From a checkpoint of a small transformer trained on Wikipedia.
Size: 8 layers, width 224, 4 heads of 64, vocabulary 8192, 10.3M parameters.
Training: 415M tokens, 6656 steps.
MLP neurons of a small language model. Each row is named by its layer, matrix (gate and up: input weights) and neuron, and shows model dimensions 0-223. Each number is 500 + 40 x the weight over its row's rms, rounded and kept within 0 to 999. Numbers have three digits each. A neuron's up and down rows have the sign that makes its largest values positive.
Before each neuron's rows, "fires on" lists the tokens most often at its 100 highest values on Wikipedia text that the model never trained on. A number after a token or word is its count.

fires on: "-" 51, "\n\n" 22, " the" 10, "=" 8, " |" 4
L5.gate409:518483494568538476430497450502524505473506504473460495489513541539488487517610495467495471529529500495551483479547482489579475458454531539445482514412468488429505504474515476515465607608473526528476513523530524475487537512467504435532497518491546473535474464515551565488470514515451469504502437430578523590492478445544446559577513493535481496457508434455467541520491474441493504519502512486507492500550488428489450468575449491482520515497529544479399501494462494427547400552485439511570567447508551485503518525514495521548463511466471545517501538516399567488500475554533520555495470403472499478444442436613556475502493520508474500533474423536513514491502492492453465498447
L5.up409:540493479469491536523524522441530499523408448487505512463439471537550476489468538515468488548525538519472455497571527509596459436503503495506519520497456458563395490508480519600476472541502499474492560449534566501453465528479471477524434524474535460494477502505499519508437543484467456505514450482512445472546476536550442561498530485539461457522514418358490527547545489477549522479517543489489489501549437575519510460458515517505516484549517536477548475528562459498549490548500497468604527480475519472499423543588532429516440576493503467588538484483475538512480395502510470527450478489438479463439466460515526527485442541547452470510559552507550516494539504460496432529442

fires on: " and" 32, " |" 27, " or" 17, "," 10, " to" 6
L5.gate9:494533520461493486495528538484503457450512491514502405436485476463538449550496537491549436527507531416518555446482515515530494387501531489424477498474578476549467502499513466510437538497533509443538487585500518423481510521508485499498470496456453513468446535542469502547554490540578485442483508425494517462561473451467475471522530447420504515414602463471459501512512510548487527579479530454533458449540487502475496498470498535480514516469614510499482465539491490532576466477484391580531496432531484543444558493512492490450557535442462555511456504498542527474530495567479486470462487524480412459484536504547458549521551423512544516533523507501509540505594496474445555457479
L5.up9:405446532527500444412514459536480499441480494416504561454513525493501527516501443509492512556495478509473540522549581498551517535474479541443548450504521505517515457486445494487532476537496513416495517458473460555519558423475486580559543499631452450531426470485548479535445515515482534462499558486475482473563477516517439486500471460500507491476510540577521526468512474574514503553476448447491545515510454579523483493459459537559569443452445501523503517456442530482528536526503415475526515418464502499516509498515464494484507479523523466547543519506520581499496496541408467552477447548515427466505492479489541500423457412508401588465439537521493506470477526491461496489505

fires on: " |" 51, "tes" 4, " the" 4, "ha" 4
L5.gate104:504465488494489481485560460498538518478465434520525546489592486496559524496621486411511498491486474570509571441451496539496518507507522447465561614457546462505513517484486499495481539513532504562466510516528552431479491533526465502553506524496543460555545448495493523559472457439489546546486525454568503612481466511484531486509443431537466471486577501427502481572447453521586532531541524453471487544532452465471444446489548521497488505526508508452481509475438469519490450528515529462450522439414590557556513459563428491505487493512525492552529486501561469425449437465522476494477454530517520467475542484475493487493487434520442539560539425534504536465522551525441480516490
L5.up104:438511466472496490505525580467560486517494487467525448473508435530440527530456493414494544545480471468518540490533549501510532521450500443494517488527520541394507471497520510483453468491573499482448422504597507472466468504549446490540632429497490494494504505504461445524551477493481421497520517514510457496561475548494519478481544455452492491416590535551425586453497461612480491505463530472506506504492508490466514475516538501412466506419461541508436513494524450476466454535445498562492478480518497470469540557544526542542459505495498488485485464462540617457529544472510484484519457553415517579467539486484514488429455514465513508500460522473466483567441449561542484531469

fires on: " |" 38, ";" 35, ":" 18, "|" 8
L5.gate660:501493535480457511507543452503428456570486505538491543429597493503556507532469549446461520479508515515520498441545545508580489475494521468565491511468519452487440429484505507493430560510512483520459455539493557492476523511480486486493508507511530497435513469519498512578488530413504606568525434501443471517464441511531486506483532489469524433542571441463533521600530440451548486492528496572529490483581487425540520465490448493534503498497565568476498445512537451569497525503457565534573547526462571494568480497592576450509443472456444460499526508509512525472500531497525476521420473484495474479503473437513496522482548540505408479513522418531538533511540524502411484482442
L5.up660:543542552484447496517487467472492580510524461494472426385503455430516568514466475476560437460470522501534516427483540540469493453508497451528520547545546475475473481484519480485482486396498478435468524498508520505474493528452536457494533488456483533564485419458512499523543457463437539516561503486473540523434512483425539481497425553471489437473491495506496473505466484520503521489428492472503542539532520493472534495540424515466456441388467483446512506515463468499473491464451517506498512554496445501469531482525624465482557485504446501481447452537537500571450552442500461560467491515526402490462526564468553479563506574517491493458460439449526435510577463525406480502531

fires on: "," 20, " but" 18, " that" 10, " no" 8, " only" 7, " however" 6
L5.gate604:537501563535548508495501491509530459535469488452498417486482536555535478521504530465516492508452526484484558474482473516485500451481526492476519453494530517437468533413440506465511517479552546510456545447467447448611557533471420510526427529543513439440434512522538609496474577548512474589477523498543460499466407501541408502514512505532492490539490485390494540526545525482520403500470473571443405496490492508486447459439459518515456516575525522542426522525532488526445467487487460544555536439517534512500551493481505505492513444458547486490435563519513500438465472504508551514457507467476528514421549431573471471493500508518439517515481522510431482482475581531498505472520
L5.up604:475496566478594547540511541474529491470525565462493494511446521507484520472455484501489481509534502501484503464510549400511467488567534498488436478532589495471436528447544467497496499463431510464471646457495497540503485542512499579456490541489553516501474522482499540461462535552476456507493535491480499477560535493536479520489508467486543527590533504490546561449562478502511480499493461590464415487484561445515454521430425530569490451471480490480470514511554513535537565487483519446505450462468502486471557436425459531445452516524576480494568505556471444483602378499502548496523520489525492470454499485468443490541528508564524416483516464509410463542495521509532535476528

fires on: " |" 45, " southern" 8, " western" 5, " the" 5, " sh" 4
L5.gate204:525459524575501568450487448475504500560440505470511478480434524529501523490455518491511534535492449576521525426494586545433493501531532481540498496456532493458462481484445468489477479564571484493535518501543459491481563495554529395458486408520486495512515506476604478507496559448428546540465487494442544570525486555497507529480487466453540512471584510460452526509581491565483486504522499539527536491474463525496441469532490487546511496488550521474465474497517516495476442547507528487486490489540522519504473522519527548528427496511509549580551580559457519430513513482469530483451434536447496462514445490470521463438544429511456443464395365516485518525518464462417425522488
L5.up204:503456546568474547473538493450490507546537507436510505511477491504504459502528524487480561508475423512484501563480484517469531528492461550507529485438520507494507424524472478567565555537509472575485420565509506454520480468408426454513546430477494483440493548475480456528521460458474542511495527523503459568544514435522492459566553485458471486515474423412425477550460522501444508479498481503524545531458527497495520542470522498454429543479511551500501443459526516494540480515538539503483468509558616602494502519556576571521413598469528540534539506445510562471546457467535488511414502530492496530497491548490453536496478519430424565531448513469530523529521479512411463457486

fires on: " and" 45, " to" 16, " the" 9, "," 9, " or" 6, "–" 5
L5.gate831:451513492485521486458361468488538468503448510493442504520509541508538425520546484451516431525564507534490504436490494439516515478462550438430469410465517468559470505474549518512453554481546539485486514508535487502523535482494504520553420579524494496495456460532490494472509552522510524515531493473458499513509465553462448508482549445445510455500492522472462502413499509487494480583501523516409460468564497573589492488443455463515568497555530592500486488566565483473511438471532465551529598475438491567539486576507497434486473508487464539546555524540513531463508518559503487507462494440497469458422513458577535526504531503491506553502426578490475568501582467485506533492460
L5.up831:439456594502489553483505464521492489433475577500513481463523536470477473503583419478516496465525570461486496553463484485508557522488497520435512412453555479530511492502558491548405505556574524492496458529505484460510518486437499542522445456483453530420418524488507439469531532480523526456539577542467516462522476540478555499500457464467528479425487565462502460377450532526468539553429490484471503495486507542497506509487490451543540516470506549466522522487590511407477479548515457483497491550559440487501457510494521495479483464495488571533525529485565530503522514525508521487520542468487429459499458456525522633508443378496481577526474521544462534445494493479529532520492

fires on: " and" 49, " or" 24, "," 19, " und" 4
L5.gate583:457504505459526534459454457419440457541424431484419444418573502539488477570510491552525519569483504503512514458535523506521491457524597480458527522551460524519523510471459501442457490514530546421466470494508462529501501475541515477491520524517431495448503438526552537468514556467470532537482511437508502517587520488504447520469507542499531526454435493511467508475521597474523494459509515535441478549511517461578500502420468473536568490513511481452475473582496421537542471466455487572521484484461502563476520509470561506489540394482449593509462522542491507464521521521495513516532506430479442499537482452562540447500560460511411525523545551414529533461554469518488417491508
L5.up583:531533595464447524498444596444428439531501458473492489510557542475516523486474503524520517487457515474425529488606536485503471508528526463416489476461515540514465480494396611510477516565462484522498494528520447472499556468431538491526548485542487499526468456515421489525479474458495568491538497478487582521520474585454469486498523496478467486468481473589435517530488537537498477502423388512420458529483430544529455488511423523461550499494492480429494476558529528461512454524553502531476465471511471533527516471525538493488502538522515509590493552485577546499516514541501460550535470472451499496445543470503571446451532503474449548548448527447541519558479529569470544490525

fires on: " in" 24, "–" 11, " /" 7, " mi" 7, "}" 6, " lb" 6
L5.gate329:509557524549451514511445492499561456507457518481525485489485447548447462518458591473489496537529545479497445438562607458567485521486477460573484529512431440528526544557520533497468544479516556533491481510482521534549487468478556466490524591506466437455481459530477474475523468481546541481519477529494486487467490489505525430553540517543441425502526466429453513510496481539478529539522478551535516456499476482507524469467484536490613554587475494520450478557492529444449499514529475532474565491414488515536569522464466440494500533398475460526471529479554464466526524484463489554486511437524569421468515531559490571512501478485479556551439470432523578528496498472549548488396
L5.up329:441446498596527489597522459472551479422494510503482568433543469496503518519518454483535502552578540465521487394555554476495533475449538449534484489550517518507480524520496496510507509510519500476427454497500473513441492413541517580457580494493479568476550507536528410482536455545552569481556450542519478469538494464473453553509462447466510460508474465532542496537546450542510509485457452436483461550512524608468480539490496433529505460448535438565538484509493519455461529559477540508475552515511483520546442478470481439537543563533453482472530566523511516501518554527474543452496502533522481496489494441584562509532459442485538506507539570512488520522464474594550561495463

fires on: "\n" 19, "," 17, "\n\n" 13, " or" 11, " and" 10, ":" 9
L5.gate297:555534542491519491525453461502542384476508522469399454547578521591545530532580519492478487554533489453507497505523485528498444458475557418427491453488519552506476484458506475486483553479479517533502500510527450450515533436586532479596467563572534501488472497549514555462465580548498521538484499448525549557469471482512490533450528483494491437578490552505409524500464495473472521551513523536480548550513518489511461470488482507499525550498554546517471429498516513570435495461526443548580552457459521549550484558551563482562458459495549543469548551456512547486522431519509512480480485460455506501497481511511505429494503533488481501540477463516474478533560438432406458534465
L5.up297:542505564479535394532458511505470563496469403490467475553534454495444565519448507479533478524550549476477515467471480462546470461522498498431532465542489532473452501459484477474517468608471531490457515546508434434474535601453510430493591558484473511478459437541488527552504502490507490518539536463486500535495514455534514460419496475539482443515455494511472504480522475450525569564478521504509524500473607457515484526471520512496539508527487447475443489513446532524489525514494464564490533462448537443494512477499511495411494496511535509463587454496509495503588409526465449585441488462462432463493573436552464448473489607478463483521500474480493577505555512534455467470535

fires on: ")" 34, "\n" 25, "|" 18, " of" 5
L5.gate838:634480458580522513467453595525546417590539438506447507548551499535454498508415516492561472483531494503507489531621521519540556519497519495419478474548490431517494433547563535473451489502518527451498427494518527449496452460486530508519530496528480553509457467521566489466547461489516557455513495497493539435465409536502445537509460512527497518438509500449443539544537511518518469482483469536505482449498496427494436432535536449499540534476519533492532469514569516542506564496532450533503515496475535544563498516528496442517553529493536456470366509479475447539467506505547550432526498491469468475495453426541525490507500449502507489538464506506504522476584463565534498514467
L5.up838:450480490456512531482439425502469559500462476490546481494443466548441506506449515476525479500548488464510455565509581513523508557553533541535438455512488561555436479510511455555496501447481500527538479444446539554473467499591485539467501498574557455410518497482548531444514539484489439529509476571508538501544510517503473505528514558423493532494514528523559451523462524503542529472499416453390446538496433496596474509534458561546509533482497514486542527490445479529514470535498468498441515506516506488504509414512463520452478593470559516460484497562500445517518490532565505487481454398473509435489472472509537564490421486492471508426425564443473492463464511493528396504496

fires on: " by" 44, " to" 13, " |" 12, " as" 5, ";" 5
L5.gate715:578544513492459452450524519507512437487480527538478523458489445488553542452547456493411519492480502466512484503506467470591477486506556471397544492478439500473485459433489482485467528502497518493528471488496497485514521461486500455533471540517470421426523430546585530531425537509460492523535425467472533545485432483555462535530537558499461455548543493440540529555492485468515504568575602544466503546537477474487505475579457461503470484512533557510480464543456514500536395478522450492545550493440542550603458532547512514595525467519453553534529484490509502437510467549487468535498499512486522504493546461508549462464534518533508489523499443581537548527608470525444468495444
L5.up715:543467518527562475504494526468548432416445436496452509499559473525543485515538488479428420506562540494457456426490508500562491478461511489449501541478543549494460530499549521503483464483531490493457495525493524515473478494481420496587453548460468414469507535498464580548454538541502419566484453463484501490579462481490428483442537482453487481509458450449481523529492457487551506502476532501538472507509521445466496469541534530460522514545576484428485472512502502525493432587555561532527556482538563526541463458592595446461479452444521415479451513531522453474479495517484431622444522472429476487489561442521498526460499570491486531531508517496509514470476540507480489497440

fires on: "-" 20, "ho" 10, " of" 9, "yp" 7, "_" 6, " |" 4
L5.gate368:502537529489514496483542493455406483541457425551491532467520520513563597509462491457540525479559475484475483464487592528494495499505527495499501494471485519469508509456489502510495557493515547504496426510501554548544515516520533552480513567541478418475459502527428493489451569483489509544477475521403456422539407443536478462529556395513492555453522431509518555540518484436527465552503472458476452474570453498474551365495507528440562496502562544451476506561502490534489543470509460531539563451465478533447463465481523452486543458486519423487502508472510441476430479530459490491536541488474522454479525520535496456617519487512473488516529588514511528548506527446522490438438
L5.up368:564549382508415529541475440510502513530525525496552528558487466468498470502473543532495598535476572523520454477461506590495453536459498491517472526459614520424468503472459477469497448510484488481515499469478405559483572419433522466476511454449443485520489502462507498457543563438449512493546497452511462418456469474495482495514547553520418601422518463563532521535502492513502485474483418524479456513495491481463528541568532515477492482481496503452498514448463543493536518472387496493521457505504465459518542505513521496515496487498518536515492543544478518513405447532491506534510458482463478513459497491498443575471538416495542446498417473442476518522471553448577487504532

fires on: " /" 34, " the" 23, " |" 11, ":" 8, " at" 6, "\n" 4
L5.gate681:507521557505441482505463488502478452485543472535454508466526504526537532504547537529434538492548494480512517529542483518578498484429480577403510504440453481411471488512530471522504499567501539555461433567503571427509571436532519482546456492496522514492522556498524505491503507447445529523489492437536551578458475478529450488511610492463515472496508509472499532501540514452475479534545534451511526538536443466486556475565417512590506540478532498451539408522474519508548477461516437507506538483497605568545452542529534478550469522423491527493548527502479530498495521471534528516465446469532506401548455418505525493440534479496457478529492416565520524474562520435451474552448
L5.up681:510529470439443481565510493481599512362525457526522467477498427463536498460521466498452603537524554514484488516493447566502453515468489542465537494491520522454489502504512476513495483505489506553472447498465562447448550469486507499481497529433518589521545468471492486504536498420532477461522525502508515483463505568466521497544544505516531508475500502476515454603407532464481511508497519399466542547521455565456612511527450503522513587514531431441515482523457556471508492468517426460521487421428475561464460461611553496538463559474585510513521475481572491534520540439534533504534508478525543466535475493455528540514498535467476482504499493541526442519529500482515469582480

fires on: " and" 92, "," 5
L5.gate778:477529532473473519443534478570526462540494479436472483475532552599496508586478556498478502449505534442497440512515509480512503451487532430553484524524448405580472532458513506502466520574462521521499562496492489476479506502491525475494427527562522487489500434462487584462486490491484518541449437507481419510571509548520497551527504484506426496540444436509521520528527455497499511501539473568485548543466548442553490479498432522507496425519580530496462491458474472525519514434482449517556520485422605481536441501488536484469484468518486498540554391567414457472494456564472508504535451436443530465538461418497534499527566549548485490529548504443508551475507578479454498497519
L5.up778:475582572500521517475537521514448515473436422470497519462537498564474543525491599534496461570512538459490498515543531543517458499405451486536529563509483528526483484443423513515601455475444491502469503493495522489456500523479576525511504526544469491531507494528498602532490521505552418510377513499521519531539522496473503538427558492466542543501441489503534521460515500565521525515462518450578494570487440476563505467491440481566498581517475502475554499512479504464536531465469614532513550503417529471534458535415476479482489500520454515561542458514452583524501460537463515514539512470482542456464562482500571464483495535504459463489515558418512498501502534446459488576512

fires on: "-" 20, " Win" 11, "–" 9, " |" 8, " Loss" 6, " Score" 6
L5.gate291:465473506557511445496503461454435523559485431511479519449548557504465569488454542542525461530565533589546475564467559548482533472502517497464478449401402503489559540530488500564489493494536507536498435510505483598496537524512513507442467500477506469534487545531476508492477481474462582466472453481501588492505427527493461483455542470445468568505491544445517483505515576497508440565529507478527477443536429502502515527475482488446507478479458517523541428579490530489556482486570459487526564477483488511552399494444518479473448548438509485517484571526524490482451515625433492528479526551507442435522483476528569527541560513479497491468546514569540502533442512489500512482441
L5.up291:515598435480499478585636526456475447452507490519517407500507509392465540442583541556469487517452535436530473465479524550490577463493497529516483551498536450518480558462480505487532476481517487471536514441535523509480442454487533420462495499496511474495530485470477489530562483497441552524476464472523488425561492450514520501536502550485521492447440489520547457510583516480604471528450433499573495475482447498505536488512521455450502446491517526546519555499511553496618476479491541501564536495498470490487537472478532504602461533478492476547471496528536530500496538520466481504531535497481542515523560499477497449523440535495573511453467564520457469491563410418498554471517

fires on: "," 31, " |" 18, ";" 12, " of" 8, " the" 7
L5.gate804:554509541492465532512509501457526462494515499447507499478534527547573412531490537510503461510521495589503521506524507452600509507421498459431498496510505448478486534500515483466471490521542542522445537436506533460521503580486550467528455486497541433439513523536520536533489474525443544559530455494503492574505437493502421526499530515487483501476472493462497550565495453480484457538485529596489501506509506431485480478474440502486501531488591547507448447533526481503558379455459400587534576479419586492473539535553516448522507518463506460491479496504530514474450515554522469575409463551425489534474526440521492475491506507481472587551497464548582515571494524478493524508420
L5.up804:529535493451531498445501523480524470429485426467474559494524432524444447601532549609504529499508498453425500492492547469516489497476586502453465505479532449505393446460510462499590535525480495488563495430477456511488544519494511481502514578495481431576403503525500473576449538444422505511456450439486485544571474526529477457498439478519487405473464474469510480565596464452498479564501496511472474526503468515478512516545502555534536503542521495441459454540464447527485472515475462551462500455503504494533496513575593473477483521477488492500543539555591492473536497525494455559503475479421482496496484450537517464483436535529493481531506513513493414522525473493501413500502

fires on: "," 39, " and" 16, " most" 11, "." 7, " or" 7, " to" 4
L5.gate108:578492471509505498451424457430519478458489478500506481475560483509524528529607593536471615542530486457483496462474533484526489495524542409458540523507493478514428438437492469465490536505560565505448525548506415499524540449553547479617425497456454494465494525541493549486490560508477503565502437467472486541505478509492440454473593511524517461485497483449460554457510534449530502453539543495482466471508465551512477489453446518499511533478576549467448446550508485498501423490470478525526549506552555518563470528489523504519498435436546538509582513511509527512517520548466508543438517460458485498425541495518505442493542481490466432591475518535590492492541506500477544460468
L5.up108:467479486498545562478489461503490464468478494533530544527478482509473502569526568588555435521558502532486477436506555503488458492458499508478456548560502457452507502521544576487453494560491515508423508476541490504533555474479445567426487525518569490532460583551480554502490519562517530486554565470529432490588446488522473466480498418521411508464427487539464465407537459488506457542446574556495502511444536518501489586420465533526442485470515421506469462565618461482507510449475488515499448526532491480493442591447492522486480575498599503497487465452500538472506491495483483524527469491423524513528450534507473474488535499443467526483493504498444462481481497500504592512510

fires on: " and" 17, "-" 16, "." 13, ";" 6, "–" 6, " United" 6
L5.gate42:476480516543543488485425443538519487474498480471472489458565488452577500527507520466495529566581574452515518480493523552476432436483485460500465488485517498462364485459510493526515496466551538443499533480505469502485532471489554454582484536499454565596525575505623575443494467463488465571495502394514489482561535525515470438517476513506448510474485500517493522467534512510508510551529530464467439499480516486522530504479545518527466496565580476502492457551506511441557482541552514554571511505536518468462454485512539522493514440443479500574588516631536523431499512528485506521550422480442511487450510511553478479417478462476525455496467488480462481537523535465483546479526
L5.up42:463487557507470483483517494557567433492443532419534579501453476521546520532492477447492506524534555542471532500544534520484461501437478431512467502425499511463432503518516530558539483503443516498571490544550426443495595492528467515559481488498471526535520529490549584499466510425452471459404546508508528461479547471452487450508523491475509534471508424489422496517524505539484462529522497459464477505477533564526496509545437474563543518553466538506410531527494411455493522460540497536475427467511521545481472470464538501531460449515488516559562520577518506486527413534471524459530517503472464599523498495535429615499444450514512401542458505490491517515524505469525504571554

fires on: "p" 23, "\"" 13, " /" 8, " ft" 7, " mi" 5
L5.gate150:464456542553509526467490475436431527490515515502505569467528537529527512492527574442507491499488529507538544461510465488460488485504586383504484525492499421498548475481574458499452605460587529514426476479513479545564473528459572518562501542477495543510494417504500475473496509533462562537505455478506515514548441558461510553551483517487504525480568401484419587506549496473488518473554494541488499479545489472472446447481496485488483459562519498532566534508492515507593473564414477563502521442435520552557529480433441497516516473464456490519456555492415495497435519506514475583509467552494441463469471469561577583539518485502499496501491521463470469517474485519452503497457
L5.up150:446440596524462475466491453486404510534557504480482566520494472507463483469452558535513539505552547549514508519493494519441464480502512472500455507546467462528507546473534534485560547432524491522447514460417479569500547525491475501411521528483488529495400440509515498451623497497479469483460480494520484498548509518493541490526499437460500518527516541590439541521538588500442481564499517569577535453493486516458508490371558507512443500568513515500546500468393512472543546513431482495505535491499475565475473473499430477520505539505530394477464512434473495535473502494502482510560477541533507487461460533448533523568537512430522568447501512505478534506473509566463527564499

fires on: " place" 26, ")" 19, "″" 12, "|" 9, "E" 7, "W" 6
L5.gate869:503424448444548505519509530481477445566470477474498604457506566582567466557501572460516451462473542510554520473532546527580530483441453515437497515536484459476535462543557544517503579470494532532466480483584595524510502554498531495571462496460513448472479532530485498522460471442465498513507495483541530507530412555497445570490508529439491458499531459434554598505560513461477497442537546490520495475502466506515521494504440463489479430476547569510582539507521460534584517431507518502496555515478506539533450533478489444476471525476490481500487544596474521512496490502528492466439516524464493504458455453497589514543527512537468528513533482486537482502509441404474480481392
L5.up869:512448435539471520502499545452509499459505354526552488465511514521496492529497563462544478414509467445485528510497486472453507483519475493500511493522520436621518588545537573564482496442513523514471490571516532538557506550522510467471516477460434458466549507499503493527530419465503510469503416456537566454512493542474467458468483526463480531542463469506521497513480492478476512498480475514472498491507487481453537533512543537476494431449475545470515533506434436464500482531462495450529511574544435469531550460490578434506481499502543444471454495584547413511549511510472487517469593528556515500562522531515603537519519576534428589458535487477425452514451509435459510455497

fires on: "," 77, " in" 10, " by" 4
L5.gate613:601528582476542524553480485487479424509425454477446510496601487541540463516593562485522474537523550498506538499471489537518433484452501421442442408431523526411502511480482503464475535506530529548460518464502510455509611510550479493543461519550534442508485487528508556530460535516514506598403474451521476554500446520509372551437595470530464447529532521511468495487495556543551506524520508464440478475493501540497457473496480530509458516529528519531460440525494505513494467499510511526510510588371549568485434507484486510497500497512452476502499475452512467510541465508423495551469431466469478530486471504579458488502531489535512469479515494502496488550514496489525477457489
L5.up613:501540570532478488499480481506563482493445523491554455487470515519470465414527465513471513472456521504490542552414513422491455489557552528531475493465558475521600570504514438480504521435562481555572510446534512492528458464537432576445416475548525427414531453497479549524466518533498543613457471488521511531497456476423529491518526587497501471482518464479546558503525526447518478454445505493481440512490558467491559472511475480561475480425517440550479462436426464512543496423470559558498456527447465498537519473538516506517536509485471425483500430477527427532491559501486453441473526465528448494535465566483459517541529488503481548476474491449504523530548437448506489478523

fires on: " |" 70, "|" 10, " =" 6, ";" 5, "-" 4
L5.gate637:465458527507521511487510484501495465485440506486410493467515520497471560580499437479464548495487508455567508496515514499555571440378544519469530503484405514476554451407513532502493537466489505506480472496509451473475593486471483493439484562527506447496451535497486555506496539515535517518489507418532445475486434439527462493523535501541477511501503506444465520541493461506527487490476555517439455545566509446494511417479463467466569488499532535534432414571601475487556380482541431557574544475522555457463503559513489457541549476491389458527520509503523506431395499509532508508509504520497499509445536480559532471530441549513548503484502502461502493512560531538507499470472
L5.up637:443544492505503572543527579542465473436512526480485504494488515479482533523490496530518529431482543530512482505469498635509481404480567519507512511435486429519489446479491523513457502493554498560489532549436543492468550515493465465447441484546505464535404526509466487510571562458534497503468520438517535474514486513533497477489537461469472586510521474403495434560482540528476534491483526585453453521517538458481479507433482508466506515495491568524525411536563424517512421515572424507539477454530545518425517482534469434501458575488449443522449474458530419501489477553518480485393466525486468486529517490465443449446495482510514490479473483485483505479522583576486542559483

fires on: " place" 17, " in" 12, ")" 11, "}" 8, " ft" 5, "\"" 5
L5.gate178:488513555525441563531460461539413555568485447497440512535505443537496526483461444407477510481499484573512457470523537486507495492541569457467474464503540479474438462525535372479405530486570550463521531462490510533560490545519523402504509573570486511499501431532516453463544511543569469546514483494456486505479527551506468471548467510492563503548516534508481550461521507481473490479567517552476398452519506538449542446477537540475508479483513504596490466550407519547515456531469494529491561540445522495520544475497448452494504430432475497467481500501482491477455545468574498569463507446578456453442494459553503474550537544517484506484459476492500455524489425507507452499475
L5.up178:446465487556416459519519571484499453534502421558562511484492523447546510611527526521516457498457489532504580403549343447466563461428473514532538511537393469520474551543490535555503512484457505550521426526496553498497538512471563589459549468520493539478561507491501464464486501492483504440514419542536540485412481466492493511468493505484520485564508481509451536483442456496447560493481494544524504540557444473509467513476550506480552450535496481504518502499496525473457559461487548488435498508525486501532508518528484415522462521506453411519493528483461473440510535507547465504505504533499533452435513503538557576489474473492524433481519527493490567433443445483496507460488

fires on: "," 94
L5.gate4:556537490482539478469439499491471504539483434449423494444535571457515455535502475550515412494560637490519513440520510466505511464434481545520473474477592509490439496556495485481535425484521515418455585494509502465524491483550493442479495560467514435546495543527475555534494561455508527548476489525449536487506463543513422445453568468590502527513508465494500567414561464588499466496558502535473425474562463485429424539467407500555531492527533508470499510579468503455490529514486461518523526525516545517513439498459546497486464506451495424469550450556502492502500518536483474546516456472500474511407507526512466439509502486538451466540509483507478464504511476497541550457507
L5.up4:494491558469554443533525457546502462503470483507524420509564509507515438479523491512506436417547473501492557520409506410499463536531453534515425464517552528449420492534504537483471512542508505529417591546446435391458478509506561440540515525456500474525484544456601594523479515492517512503514478460539477468550500469525496480528470493475597492504416514497520531468458505480443524513522496485506414501532535580522476525528486575525547484513564524556488454526456490467534473521516531506468487474456450558513502554436481433523555520530434462515543501477551549526482529506474481492444539479455535577474465517500455456563478519545504453531475478492458588445537517566482535524479

fires on: " by" 38, "." 24, " of" 7, "-" 5
L5.gate517:518536447525465508476543577534491450493505485525478548523556508461491545523460531483430564508520450573480525559533544608536500458530537486430426546470507492563467474436524525519466466567510541517536549510514476418513532448488518515563472511494538465589455563509468480491546514479510419548440515518514569495526518536525481463482532478525513499490549528430412482499518589541539479532517534495447452567526502543521584527455520530468504467558499460529489482528530488500604513539457542468518549496546484573467576508488455522496523447506520480539501551539490468508506518504468496523490541438390562438484455483484502525445498437576516447487463512559548470511518447464467454419476
L5.up517:539518463479459435476519501502543536501497471499525497479513539443506442479492456538462506429510495589500498473485518486481466513502527412438527484406512458521468567506530550518561456461513513543436530536521489484479509492497527465566481488478522515429494479511523536522466484500472462492466534612515534475463507525504496497477530488524515483473508492487466456553484521528449522554492556522486522476556549531508550530527631452450531493540490542482476545486493480554491544506426498442518517564542475540486483550546472477502531445497526429499597488520519478467569543481469475456503510434498613493497564504529496641584446498552586557504516608457497466460449523397525472522453

fires on: ")" 43, " bo" 8, " |" 6
L5.gate325:513563486493492481482413458515517494534485480475535533483520492511554466478508551501555451444509531477505479492501484537513488492515579521510506428537498525468531479498513409490608520496452515532496477478433461515508578530518480531419469560548472448469432480487445474476533464469597480473475530387478434573486497475531521489514552434440520501578459493491456582492512509467508482536557479516482500503525444458459508539509503519535547517535547547446554503524417489523523502514543414553469541475571494546492454538455535411512492498462462530514468534453504526488483585515466523521453488490484468506507439490581536539549520499468459454483484536537493440489613441559487504466377
L5.up325:571565476563451430462529519521506526542456518477504550521381491407486624571464468532542550473453460527517550569527457451498451510451468479519477482490435494536575513510495525554472471554458515501557465435512526566502517484465529515520513515529500489512470457468501473482473492565434416514452500449523519449494491488457463496456500520449494536480490535486470411554501524452401490391563471476524493513496486417535533508549541466494530454506507452485482585506510522498463552486512552537451500525464541480546446489525526533539521537419461478515488482509450450490486541538508524520551463524408465540476534495515578477497445486560527469472472520488538472401485526457476521526486

fires on: "." 53, ":" 10
L5.gate14:493493475473492476479462525493506460529512469512503486485544468470437469555538550514503545562586541419529521438516539507521484521501513511478410518522514429516469536430525504502487562549537561506436505488554451512522506484512497440535479485462528531492527504550517521438519503459530445560434430524497496564549577514586404497519531461490460529454541481474437558478533521541543464469556446462449430520534518565533535550510452543414568412583598491545463535584479486499554504571476477485565520515510540521522552478488522531454501445510509472493447453502481465436507472492503567526480587467486479500501495476580558475492482482493456549457520490480593506544505514519522532448459
L5.up14:474497484541533494492570478566474496587469497559475504442500474482550586521449490449542587443556552580498497450496546513470458485517503442523473462532526485525472561483491491481446465511546487535493577471446561466479561531509529529548478532444519514621542551506520521461480499463534486554544541529451494458499493535429486496536431406488477531500471460515521460487484594511512545519561492508437457503475466585482506445520562552455470491526555540480581451540549523506480556529502449467517514500451561510487538537492562495511532479553456510509508457495563434511502573479507529418477520483433488470431555509438540493583483452507531437519516495550459503513520493490499578482446